config = dict(
    head_dim=128,
    d_mlp=1024,
    vocab_size=7874,
    norm='layernorm',
    positions='learned',
    bias='all',
    init='normal',
    init_std_o=0.00345,
    init_std_down=0.00345,
    lr_mult_down=2.0,
    beta1=0.9,
    warmup_steps=200,
    decay_shape='linear',
    final_lr_fraction=0.0,
)
MLP neurons of a small language model. Each row is named by its layer, matrix (gate and up: input weights) and neuron, and shows model dimensions 32-127. Each number is 50 + 15 x the weight over its row's rms, rounded and kept within 0 to 99. A neuron's up and down rows have the sign that makes its largest values positive.
After each neuron's rows, "fires in" lists the words (lower case) most often at its 100 highest values on Wikipedia text that the model never trained on.

L4.gate155:33 73 50 59 21 28 41 74 39 45 37 50 53 66 51 18 29 45 64 47 66 60 44 67 50 36 42 55 25 39 67 61 50 45 36 55 60 46 62 32 45 44 66 58 47 56 69 44 46 47 67 51 44 79 27 56 59 63 38 66 49 57 47 40 61 29 64 52 44 50 43 61 50 65 69 19 40 50 44 73 59 65 39 48 65 39 41 52 48 57 40 58 47 74 54 48
L4.up155:27 49 44 25 14 64 58 39 37 48 42 37 37 57 53 27 19 36 57 63 66 76 69 62 65 57 53 53 54 45 51 65 49 44 64 13 42 49 64 48 44 68 00 46 80 59 48 49 54 51 68 45 49 39 59 14 54 38 49 40 59 59 58 52 24 74 50 53 53 37 37 68 65 43 47 54 70 55 67 39 44 66 58 48 38 49 65 66 62 39 46 69 31 53 59 49
fires in: "first", "the", "only", "main", "same"

L6.gate95:59 46 40 69 58 64 58 57 58 04 51 45 41 52 66 48 52 39 62 32 54 64 44 52 51 66 53 52 44 51 47 43 52 50 23 63 39 67 72 51 42 73 38 45 29 46 54 72 66 68 66 41 40 61 35 58 43 25 31 53 42 34 82 45 46 65 51 56 62 34 46 30 44 32 52 25 25 49 63 83 55 65 53 44 64 88 50 51 41 32 64 53 51 37 69 76
L6.up95:39 55 38 48 75 43 47 45 45 54 68 33 62 58 66 66 45 52 58 64 34 59 63 56 34 52 43 38 33 52 40 57 56 59 48 45 44 37 56 45 47 44 37 45 69 39 42 48 46 62 60 43 43 68 42 45 57 73 47 33 69 57 49 66 65 31 81 43 64 32 43 55 47 51 39 82 80 51 89 60 87 41 37 50 28 37 65 39 57 38 34 59 58 37 83 69
fires in: "and", "or", "of"

L4.gate699:29 40 24 50 44 82 63 43 41 54 42 71 50 45 36 45 70 46 36 58 55 54 54 33 59 47 36 74 36 59 54 44 26 65 57 33 21 61 38 37 29 64 37 53 32 89 63 51 75 67 55 74 32 42 58 60 57 33 58 74 42 38 35 34 54 44 44 44 59 63 47 70 43 61 51 22 69 31 42 74 32 57 48 28 38 48 22 49 23 55 61 29 43 60 67 35
L4.up699:61 24 53 44 56 79 38 22 29 65 84 42 45 70 68 50 19 65 52 54 53 45 60 33 80 60 66 48 24 48 45 35 40 61 63 40 48 68 66 57 39 13 57 50 51 54 60 74 45 50 45 56 26 57 51 41 62 57 62 61 64 45 54 33 65 62 52 51 60 51 35 57 32 56 25 65 78 46 47 36 55 55 54 31 38 46 45 17 76 46 43 50 72 42 54 30
fires in: "is", "was", "and", "has", "he"

L6.gate596:67 55 66 63 68 50 40 49 70 43 48 44 67 35 27 39 41 38 47 53 78 63 42 79 49 37 72 47 76 54 38 46 44 56 40 56 46 40 51 52 71 48 58 30 39 39 26 36 53 28 45 40 82 44 64 42 19 17 66 52 53 33 23 50 45 73 51 74 45 28 70 48 49 68 67 42 06 51 42 66 63 45 66 54 66 48 49 59 47 43 48 50 59 46 64 59
L6.up596:55 49 56 45 61 42 68 52 47 41 38 68 18 35 20 18 62 29 35 46 57 49 52 37 55 49 79 68 60 27 44 44 64 63 33 61 38 38 64 33 69 65 49 34 23 38 52 62 48 45 39 44 45 67 48 11 37 56 56 52 42 71 44 47 31 81 50 60 46 60 63 55 49 33 76 34 18 63 46 80 46 55 60 41 60 41 26 60 38 44 60 49 38 60 48 40
fires in: "and", "was", "were", "is", "who", "he"

L4.gate851:27 23 80 54 31 58 64 63 67 52 39 31 56 66 52 59 29 46 17 50 66 49 38 58 56 67 40 35 40 48 39 28 29 40 80 50 53 25 64 45 75 57 59 52 61 41 41 54 26 51 23 37 62 69 13 29 38 38 62 79 39 33 52 40 22 36 51 61 53 23 39 35 65 23 52 62 38 35 57 64 30 32 23 41 39 40 60 77 49 49 34 58 66 51 30 77
L4.up851:46 22 57 50 66 40 54 57 44 49 64 33 37 52 23 63 55 40 29 48 47 77 58 47 15 33 48 59 29 52 52 48 33 71 29 59 38 60 65 39 38 76 01 43 38 39 45 50 57 61 37 47 50 51 43 37 42 74 91 85 40 25 63 33 69 75 64 39 37 49 41 56 63 57 30 38 52 05 52 49 45 32 57 82 43 25 38 56 45 51 50 63 43 32 59 74
fires in: "and", "or"

L6.gate369:62 55 28 54 79 71 57 41 44 10 48 66 45 42 65 47 21 49 53 50 59 46 39 39 59 33 36 45 22 51 40 43 30 44 37 41 32 50 62 42 51 60 48 62 75 36 50 87 61 66 46 50 51 65 64 61 30 54 50 50 41 46 42 51 18 37 82 44 46 53 41 41 44 44 55 21 52 36 69 82 76 62 38 36 56 57 65 61 40 50 52 56 57 35 59 62
L6.up369:65 36 22 21 75 46 54 58 53 38 71 83 36 26 50 43 78 75 58 58 41 37 41 59 51 63 61 52 55 46 46 57 58 49 56 46 51 48 47 56 57 39 45 54 42 39 71 62 30 43 50 38 46 43 42 21 55 61 48 77 48 30 63 41 61 72 52 47 30 64 29 54 41 54 50 45 43 34 43 61 45 27 61 27 46 28 28 46 70 63 41 54 45 51 64 70
fires in: "and", "or"

L4.gate711:53 16 50 48 38 36 32 29 60 42 32 28 70 71 29 34 47 24 50 26 26 56 54 79 58 85 45 51 59 43 50 82 38 63 60 30 62 26 64 59 34 68 41 35 49 49 44 43 30 33 41 60 48 61 47 52 56 59 50 37 40 38 67 43 53 48 66 58 29 45 58 35 31 45 64 59 56 32 52 68 58 50 63 70 27 77 63 47 43 38 52 81 66 52 49 39
L4.up711:41 35 30 50 45 50 41 42 82 57 44 46 87 63 52 54 53 47 43 38 50 53 51 84 44 73 59 59 46 47 27 63 70 60 69 63 50 13 63 55 58 32 40 40 53 48 28 88 44 33 37 48 52 31 32 55 57 25 52 47 29 39 51 23 56 51 21 67 77 55 52 44 28 38 64 36 63 46 54 40 55 36 71 67 56 67 40 22 50 70 59 39 66 78 57 69
fires in: "in", "from", "pld", "year"

L6.gate751:45 42 33 67 82 21 40 47 68 42 38 79 43 66 55 23 59 69 55 52 48 64 45 58 54 54 46 57 46 38 53 58 60 69 54 43 48 38 51 47 39 27 62 70 72 52 62 44 26 57 48 66 46 38 22 64 62 74 12 34 40 43 48 43 52 41 38 27 52 41 65 59 43 28 73 68 22 38 31 88 40 62 53 61 52 33 47 52 65 48 58 78 48 57 35 68
L6.up751:33 45 45 41 59 40 58 29 64 39 43 51 49 49 68 71 68 41 64 34 19 58 62 68 39 50 37 49 47 44 91 71 34 34 75 46 58 66 31 29 39 58 58 46 59 58 68 48 41 33 61 62 52 28 44 27 55 30 46 23 36 71 69 69 44 52 46 42 46 59 59 30 69 70 53 39 32 41 65 34 41 58 80 36 74 58 27 54 53 50 34 61 52 50 39 43
fires in: "1", "the", "on"

L4.gate424:41 56 26 43 56 34 53 49 41 80 51 54 56 56 64 43 89 10 29 54 38 56 56 56 66 48 42 46 22 59 60 63 51 47 69 45 45 50 59 43 09 42 62 35 62 35 82 73 47 53 45 56 14 40 59 49 82 60 35 31 69 56 38 37 24 44 67 47 21 52 34 58 66 33 43 58 55 53 54 99 49 52 31 59 74 56 41 79 63 48 67 39 43 59 37 39
L4.up424:77 42 41 32 28 57 27 35 62 66 53 41 35 39 39 41 30 48 54 65 40 60 48 46 48 64 29 42 64 52 48 39 35 43 47 54 35 47 54 52 53 54 21 42 61 40 41 66 48 47 63 64 77 65 59 35 54 17 66 64 78 93 36 49 30 51 60 33 41 65 36 30 58 60 57 38 36 29 34 58 62 50 52 25 46 47 62 53 64 55 54 55 27 62 58 40
fires in: "the", "that", "this", "age"

L6.gate754:55 35 29 71 61 48 55 51 32 55 50 72 58 45 84 76 47 37 37 33 53 46 64 48 44 68 60 34 50 21 38 45 61 38 45 14 26 45 46 74 59 80 42 48 52 38 54 61 53 32 71 59 41 66 34 30 59 34 44 39 33 65 56 30 54 43 40 69 29 46 36 35 60 69 41 50 48 63 59 38 44 65 44 53 58 90 53 62 57 44 43 66 83 41 37 53
L6.up754:34 49 58 60 35 64 65 24 37 33 61 42 62 83 61 82 58 64 55 56 63 51 60 58 41 50 39 47 69 53 48 48 45 46 57 40 33 57 72 35 58 57 47 65 32 66 42 70 46 51 40 39 57 53 42 60 53 63 44 43 40 57 47 33 50 87 73 42 24 66 38 40 28 54 49 25 52 58 47 35 34 31 40 24 43 30 02 48 75 44 51 28 46 69 47 49
fires in: "is", "an", "a", "by", "was"

L6.gate617:63 49 44 62 37 53 40 46 46 21 39 41 74 45 64 46 08 16 42 58 63 63 58 59 30 35 40 45 46 33 27 22 45 40 45 81 33 54 81 54 44 65 41 55 50 51 41 51 45 69 41 41 48 78 49 62 53 55 40 41 30 53 64 42 23 59 40 31 43 31 30 55 81 58 32 68 34 51 54 40 73 56 44 52 63 62 56 24 69 27 56 48 68 46 83 54
L6.up617:66 36 58 46 83 56 44 60 50 48 54 51 51 32 26 42 47 37 57 87 22 49 49 35 50 45 55 38 68 58 25 30 36 48 62 80 54 43 56 54 51 39 33 31 61 59 53 48 53 70 52 04 47 33 41 40 67 53 26 57 61 49 54 37 43 51 44 54 25 37 27 61 57 62 68 54 39 76 55 55 65 65 74 22 77 59 50 49 49 41 57 83 55 44 76 41
fires in: "and", "or", "announced", "ruled", "concluded", "to"

L4.gate80:49 44 64 78 62 27 70 50 42 32 18 20 50 72 17 50 54 33 34 58 40 43 34 60 65 57 55 25 39 39 21 24 72 30 47 64 54 35 59 41 72 44 46 63 13 37 48 71 50 61 35 66 33 40 51 57 60 35 29 64 54 26 53 39 73 48 65 36 49 24 37 32 56 38 75 34 50 52 46 47 58 56 60 80 38 63 70 23 38 45 66 81 49 73 61 52
L4.up80:72 35 78 77 71 48 18 48 59 54 12 87 64 74 48 77 65 39 38 58 48 46 41 49 40 77 65 33 52 43 38 53 69 49 52 62 54 41 53 49 47 52 67 40 39 26 54 51 35 54 60 47 26 21 59 04 59 50 71 41 66 17 44 37 50 49 34 54 44 74 40 61 73 89 56 67 51 47 56 59 60 48 40 63 40 74 52 34 27 55 48 50 67 59 71 59
fires in: "in", "new"

L4.gate221:52 83 65 51 62 27 27 31 23 41 39 54 30 51 53 45 32 38 55 37 46 71 60 58 46 56 33 41 35 47 53 49 66 66 41 59 76 26 53 51 36 41 50 79 24 22 46 42 64 53 24 44 25 66 40 69 59 38 66 56 37 61 62 46 58 28 70 22 73 06 21 56 38 61 74 54 53 50 54 32 53 55 50 42 55 47 70 56 75 47 79 58 59 38 49 44
L4.up221:75 34 40 56 47 41 00 38 46 59 57 55 68 67 71 35 61 60 47 61 43 61 56 71 47 49 50 25 68 28 66 43 29 39 34 55 60 38 27 45 35 54 43 64 24 55 36 29 48 22 55 70 23 68 61 60 48 52 77 69 47 59 42 39 54 35 55 69 76 44 53 44 61 52 69 48 54 65 33 62 52 24 74 62 48 83 31 52 61 46 47 72 31 39 57 32
fires in: "by", "in", "after", "to", "from", "on"

L4.gate709:61 41 48 36 31 51 80 63 66 43 75 42 42 55 99 53 32 52 42 32 54 57 80 39 64 59 52 42 41 41 73 45 21 28 46 43 47 49 63 41 44 77 58 49 71 51 55 39 64 54 50 34 74 60 75 38 71 44 11 59 54 60 57 31 41 48 44 44 43 74 45 67 47 57 54 50 27 53 55 92 74 49 70 35 31 50 49 45 40 27 44 54 30 50 50 40
L4.up709:32 50 18 41 29 53 62 74 64 48 54 69 35 54 53 67 31 57 68 60 60 20 57 57 39 60 59 43 52 47 68 54 60 47 58 63 37 51 76 33 51 68 34 33 61 51 47 55 30 53 43 01 71 43 64 39 55 57 21 39 72 27 52 29 36 34 68 90 35 39 36 53 15 57 46 35 46 43 57 38 46 54 42 68 33 50 65 63 85 43 55 65 15 43 51 66
fires in: "the", "a", "an", "s", "of"

L6.gate396:39 49 64 17 51 77 69 49 39 58 48 59 49 53 42 61 39 62 24 47 55 44 73 43 40 61 38 67 55 54 57 60 39 23 38 38 39 38 81 25 69 33 39 52 39 43 40 49 38 32 26 51 57 58 55 56 83 52 27 38 81 58 78 56 63 61 68 60 51 64 50 40 70 37 45 57 46 39 42 65 74 32 44 44 43 49 77 50 46 29 51 41 38 62 53 49
L6.up396:57 22 50 43 21 22 33 65 53 49 28 39 51 49 65 44 61 21 32 64 61 54 61 74 67 65 76 44 49 41 56 62 66 43 79 40 39 59 69 47 35 58 81 56 57 35 67 40 70 45 80 58 44 76 60 55 58 43 55 28 55 22 34 61 58 45 55 82 41 59 42 56 35 86 34 39 43 65 67 79 50 33 78 69 18 39 55 77 53 63 37 68 56 48 49 78
fires in: "the", "s", "its", "was", "an", "very"